Weights of a small GPT-style language model, trained from scratch on English Wikipedia.
Size: 13 layers, width 512, 8 heads of 64, 32.6M parameters.
MLP neurons of a small language model. Each row is named by its layer, matrix (up: input weights; down: output weights) and neuron, and shows model dimensions 96-159. Each number is 50 + 10 x the weight over its row's rms, rounded and kept within 0 to 99.
After each neuron's rows, "fires after" lists the tokens most often just before its 100 highest values on Wikipedia text that the model never trained on.

L8.up37:46 52 53 62 40 33 34 71 56 53 51 62 41 61 64 37 55 42 50 51 60 57 48 44 41 38 59 45 48 52 42 56 41 67 62 42 75 52 37 47 31 46 51 29 48 49 59 54 48 39 56 67 47 79 51 43 59 56 53 41 55 41 50 77
L8.down37:46 58 67 51 32 53 46 45 48 30 77 64 36 56 59 43 52 48 44 47 51 31 50 47 51 46 61 52 40 53 43 36 44 40 50 49 47 44 49 62 53 42 65 52 41 33 53 68 41 61 38 54 72 39 43 39 51 26 45 61 49 56 34 52
fires after: "1", "2", "\n", "3", "7", "4"

L8.up341:53 70 61 68 42 67 61 38 57 30 70 42 50 45 40 46 76 54 58 56 47 42 58 47 61 56 54 38 51 65 64 57 50 70 62 49 49 39 44 54 45 54 53 52 48 42 79 37 46 63 52 48 49 54 34 70 42 57 41 57 45 56 51 58
L8.down341:62 48 66 39 60 56 33 35 46 55 53 39 48 61 28 55 49 37 49 55 56 58 62 48 71 44 61 58 61 37 47 44 51 51 49 42 58 43 65 51 36 49 61 48 43 49 59 44 43 68 44 44 54 41 58 64 39 35 54 43 66 55 44 29
fires after: "1", " ", "2", "7", "3", "8"

L5.up644:52 58 37 42 56 53 45 33 52 41 51 49 61 50 63 57 53 64 50 61 44 71 49 56 60 40 71 46 55 48 51 48 45 52 51 53 22 47 57 26 46 51 52 54 43 33 51 39 54 55 44 53 51 49 44 40 58 48 59 54 53 52 39 40
L5.down644:54 50 38 57 70 45 50 56 43 43 54 54 43 56 54 56 66 54 46 69 40 49 49 44 70 60 41 30 52 36 61 50 40 62 51 49 53 44 42 56 48 33 56 49 45 57 50 68 48 48 52 26 29 56 44 39 49 66 52 49 33 42 83 33
fires after: " ", " was"

L8.up489:48 59 44 51 39 50 30 59 39 43 47 52 42 71 61 50 52 51 53 64 44 54 65 60 42 44 33 59 42 46 53 60 36 42 60 34 63 47 56 46 54 47 60 54 73 52 51 42 42 52 50 61 49 46 56 49 61 54 64 44 51 67 44 49
L8.down489:33 52 41 41 51 40 63 48 37 35 54 43 47 52 56 63 70 47 60 39 46 52 56 77 33 69 25 63 56 46 36 41 49 46 46 60 51 47 37 56 42 68 59 62 49 41 51 69 71 59 42 49 41 54 61 36 45 57 42 52 44 53 20 45
fires after: "1", "2", "FI", "A", "3", " O"

L9.up700:65 58 66 58 36 51 43 72 41 36 62 24 54 52 64 54 50 43 55 37 65 67 39 40 21 45 31 42 65 53 56 43 41 55 44 38 56 42 57 58 46 52 44 51 42 45 69 28 51 55 58 70 33 55 48 62 43 62 58 30 49 53 54 59
L9.down700:52 34 30 53 44 43 45 51 47 49 31 59 64 48 41 48 38 48 41 40 54 54 46 58 52 45 37 72 55 57 45 42 40 41 59 51 82 46 51 37 48 55 67 46 34 65 67 63 48 59 67 51 46 63 50 53 43 48 79 47 65 50 39 31
fires after: " the", " in", ",", "s", " In", "d"

L10.up57:48 43 48 43 55 44 57 63 43 46 38 48 50 48 54 50 40 54 36 60 59 47 48 59 51 69 54 65 52 48 65 46 35 70 63 52 45 46 48 34 40 53 66 55 66 64 30 57 46 56 59 43 55 59 49 43 58 39 44 41 57 50 58 39
L10.down57:33 67 38 47 39 62 48 55 61 35 66 45 48 50 56 53 66 61 67 50 36 58 52 47 43 72 51 44 43 49 54 45 67 52 48 39 42 49 45 48 71 44 40 57 62 35 51 40 46 48 47 78 48 31 54 44 50 55 26 47 53 58 52 67
fires after: "2", "1", "3", "5", "7", "6"

L8.up739:56 46 59 43 51 51 59 46 60 57 54 51 45 63 40 56 51 53 43 56 55 48 47 46 53 57 35 49 47 32 55 50 53 34 53 49 67 52 47 42 67 48 57 65 46 61 54 52 45 49 28 58 59 50 41 76 67 48 65 44 42 62 58 53
L8.down739:57 51 51 34 40 57 42 50 43 39 24 29 42 55 54 65 43 48 42 61 42 44 61 41 45 57 76 50 43 42 72 25 49 55 50 53 30 48 52 34 32 63 34 46 45 48 48 33 29 40 73 38 37 51 44 58 36 52 59 62 43 32 49 59
fires after: "s", " Ra", " S", "tro", " Pro", "na"

L9.up576:27 30 33 58 49 36 30 53 36 55 55 44 41 49 54 43 45 63 44 31 41 60 45 54 54 34 42 58 56 38 48 51 55 53 42 34 61 50 45 60 51 47 61 48 53 41 50 53 59 43 53 45 59 67 58 29 62 35 48 47 62 65 51 40
L9.down576:49 56 69 41 46 49 40 47 47 43 44 65 53 64 47 35 56 48 48 56 81 44 59 42 59 63 53 67 55 47 38 47 55 42 40 50 45 36 37 50 33 42 59 40 38 51 51 34 59 61 59 70 55 34 39 54 47 38 52 61 26 52 41 65
fires after: "2", "4", "0", "5", " for", " the"

L9.up686:55 43 40 57 44 40 51 48 44 69 62 39 46 46 75 52 45 55 45 56 37 52 52 39 51 58 61 38 53 58 33 43 50 40 18 52 45 49 36 73 36 40 45 56 60 45 52 36 59 50 51 65 67 40 40 64 37 45 42 44 55 45 67 49
L9.down686:50 57 56 68 47 56 54 42 48 59 55 53 61 55 45 53 43 50 45 46 59 43 47 52 53 42 44 56 42 73 54 47 55 57 50 52 42 59 59 45 54 67 35 75 36 48 37 59 45 42 57 41 56 65 52 46 47 32 44 56 47 58 35 68
fires after: " ", " m", " in", " on", " M"

L8.up1012:57 57 57 56 50 69 24 64 43 35 63 52 53 55 64 48 57 58 48 30 50 67 45 49 58 44 44 50 52 37 39 56 43 55 58 50 50 36 64 32 54 43 62 47 45 40 63 38 64 46 47 40 62 46 43 56 53 45 61 33 54 53 49 52
L8.down1012:46 51 42 33 53 41 51 49 50 46 37 55 45 46 40 45 55 68 40 42 44 41 52 44 42 68 46 36 52 50 60 57 39 56 55 45 61 42 36 65 50 61 54 36 51 50 36 67 37 47 55 30 53 67 54 46 43 68 55 48 33 31 56 25
fires after: " ", "-", "n", " ex", "al"

L8.up418:29 39 49 59 49 55 45 55 36 37 49 38 41 50 46 57 49 59 35 58 52 57 43 64 55 60 56 51 45 59 40 54 57 51 36 45 61 32 40 51 50 27 50 39 69 53 54 39 43 48 52 73 48 54 38 57 63 52 47 46 36 72 47 46
L8.down418:53 55 60 53 51 49 58 28 42 47 57 52 55 48 41 51 59 56 40 55 48 59 46 34 64 49 47 54 42 42 58 65 48 60 48 50 44 55 52 48 49 61 50 49 54 55 48 62 44 80 52 48 44 55 47 58 30 50 51 43 47 35 30 34
fires after: " ", "'", " and", " a", "-", " in"

L10.up221:55 41 60 54 55 28 28 73 42 72 42 47 46 54 54 59 35 58 65 62 46 42 59 53 37 42 60 40 40 48 44 36 62 47 45 56 50 52 69 55 37 53 61 54 50 35 44 51 54 50 58 62 62 53 45 65 43 43 59 45 57 40 55 48
L10.down221:52 35 60 48 50 54 48 45 45 46 71 65 47 66 46 47 57 43 33 66 55 49 43 57 58 54 52 65 48 53 44 65 62 50 47 43 58 47 37 34 66 61 45 41 55 41 67 58 45 49 39 75 54 59 50 60 44 46 48 55 47 45 54 59
fires after: "1", "9", " ", "2", "0"

L3.up860:47 58 47 56 50 58 52 39 56 55 53 46 59 54 52 48 41 62 57 60 61 67 52 55 22 47 47 40 58 52 41 45 39 54 21 46 53 39 54 52 33 49 48 42 47 58 45 50 51 41 56 41 59 50 56 67 46 60 53 39 61 47 55 57
L3.down860:45 43 50 53 45 51 56 44 42 30 62 54 47 55 46 54 32 61 42 47 50 59 59 51 55 32 58 36 50 41 53 42 28 49 43 45 51 45 42 36 50 65 29 47 54 52 37 66 35 61 53 52 56 58 78 68 46 68 42 51 61 53 53 50
fires after: ",", "),", " in"

L9.up765:34 44 53 48 47 36 49 43 51 40 50 41 44 41 55 46 56 53 43 60 54 69 41 63 46 51 48 45 48 42 43 59 43 57 58 55 54 50 52 47 43 51 65 66 52 48 49 67 45 51 60 55 55 43 50 58 64 44 47 58 69 46 42 25
L9.down765:54 59 63 40 40 54 42 53 50 57 40 53 31 54 51 63 48 60 58 46 56 52 47 58 39 41 46 44 49 42 37 48 45 53 57 63 59 47 49 50 49 61 64 62 53 42 43 68 75 38 55 61 58 53 63 41 49 50 53 42 49 52 48 64
fires after: "2", " c", "1", "c", " D"

L10.up744:55 33 35 32 60 60 64 52 70 44 54 34 48 49 35 57 49 70 51 58 48 37 49 53 66 46 52 54 62 58 49 56 67 46 48 33 40 57 43 46 47 37 38 54 33 60 60 52 56 52 57 49 42 60 57 48 54 62 46 51 60 61 53 65
L10.down744:68 59 59 65 51 52 60 76 32 67 44 40 32 43 62 62 55 45 50 24 53 45 56 42 43 44 62 29 52 56 42 45 51 44 65 53 42 57 60 55 52 57 45 67 61 32 59 35 52 42 50 67 48 40 52 41 60 56 56 66 34 37 52 25
fires after: " ", " and", " about", " in", "ly", " a"

L8.up181:26 62 32 44 62 41 46 69 59 49 56 52 64 57 52 48 56 54 40 51 52 49 54 27 52 57 33 46 56 53 63 57 67 41 45 30 50 41 53 35 44 58 52 46 36 54 37 50 36 66 29 60 62 62 54 54 49 44 52 43 52 52 39 46
L8.down181:65 43 41 39 44 46 44 37 47 56 48 65 55 58 49 60 50 15 59 32 46 43 61 57 42 54 55 63 53 64 51 42 65 39 51 39 62 52 52 52 44 64 42 59 60 50 41 49 66 49 65 48 61 35 52 57 48 60 61 57 47 58 67 56
fires after: " ", "0", " (", "–", " In"

L10.up746:45 55 50 48 50 47 67 43 68 50 62 42 50 55 35 44 43 54 43 35 41 43 50 47 55 41 53 63 56 48 34 39 61 39 69 51 52 42 35 47 49 46 38 52 53 40 47 49 57 36 57 62 41 64 53 48 51 47 39 37 35 53 43 39
L10.down746:55 48 42 46 57 50 48 47 36 60 57 43 50 49 54 32 42 59 51 46 41 45 47 43 45 40 43 41 42 39 36 46 32 40 53 56 42 53 52 39 39 48 49 33 53 60 46 49 33 52 35 55 25 46 57 53 39 41 50 51 52 47 48 45
fires after: " ", ",", " be", " and", " with"

L10.up522:47 56 42 53 60 53 60 51 58 47 40 40 39 35 56 39 48 50 65 43 49 60 75 48 58 44 55 44 44 65 46 53 46 59 66 27 73 61 39 54 41 39 56 43 57 34 67 49 46 54 60 57 62 49 54 49 32 24 51 53 58 43 41 57
L10.down522:54 52 55 52 30 51 37 42 61 52 56 61 52 58 39 59 51 51 58 37 48 64 35 52 48 48 51 56 60 38 56 41 50 48 45 37 54 34 53 63 53 56 37 54 49 36 55 33 43 58 38 45 55 37 45 59 47 70 47 31 41 50 48 55
fires after: " |", " ", ":"

L10.up162:50 49 50 51 71 41 69 29 57 54 51 36 40 68 49 47 30 37 52 44 48 45 71 52 58 53 33 43 36 50 61 55 46 34 61 40 67 47 46 51 56 60 51 58 44 51 53 49 62 54 40 50 76 62 31 46 49 22 53 62 58 40 38 58
L10.down162:34 45 45 54 62 70 41 30 45 65 44 39 59 43 58 62 45 69 37 38 54 58 51 60 46 42 54 57 44 38 27 63 48 45 42 52 43 51 49 30 57 58 52 44 60 48 58 41 29 48 50 32 40 45 58 67 39 50 60 45 44 54 50 81
fires after: " |", " ", " /", ";", ":"

L8.up437:49 61 52 41 47 31 44 41 67 53 45 62 67 57 60 54 63 52 49 70 50 32 60 42 47 28 56 59 56 48 61 48 39 58 57 43 49 67 66 72 41 50 54 44 54 45 52 52 59 46 36 50 36 68 45 37 56 68 66 38 66 54 52 39
L8.down437:40 52 48 57 39 53 44 52 39 36 56 58 44 37 59 66 58 59 52 41 52 46 45 60 48 44 60 45 40 59 54 37 51 50 53 57 57 33 42 55 57 59 37 53 69 45 55 49 62 45 49 38 40 47 51 58 24 35 55 40 44 67 53 37
fires after: "2", "1", "4", "5", " his", "0"

L9.up237:56 67 30 58 62 33 45 55 50 45 44 21 62 57 59 44 51 57 53 50 58 52 51 36 40 58 36 53 55 50 54 35 56 45 54 38 44 51 55 43 46 50 53 51 59 48 68 42 64 56 45 48 50 63 66 57 39 56 43 59 54 37 42 51
L9.down237:48 45 51 46 48 32 45 48 58 73 51 44 33 58 45 38 34 60 54 30 62 48 61 24 55 52 61 55 39 56 48 53 43 28 57 57 42 50 56 74 59 43 44 36 39 56 44 64 64 43 46 45 55 70 45 61 67 47 62 58 54 42 55 59
fires after: " in", "s", " In", " as", " |"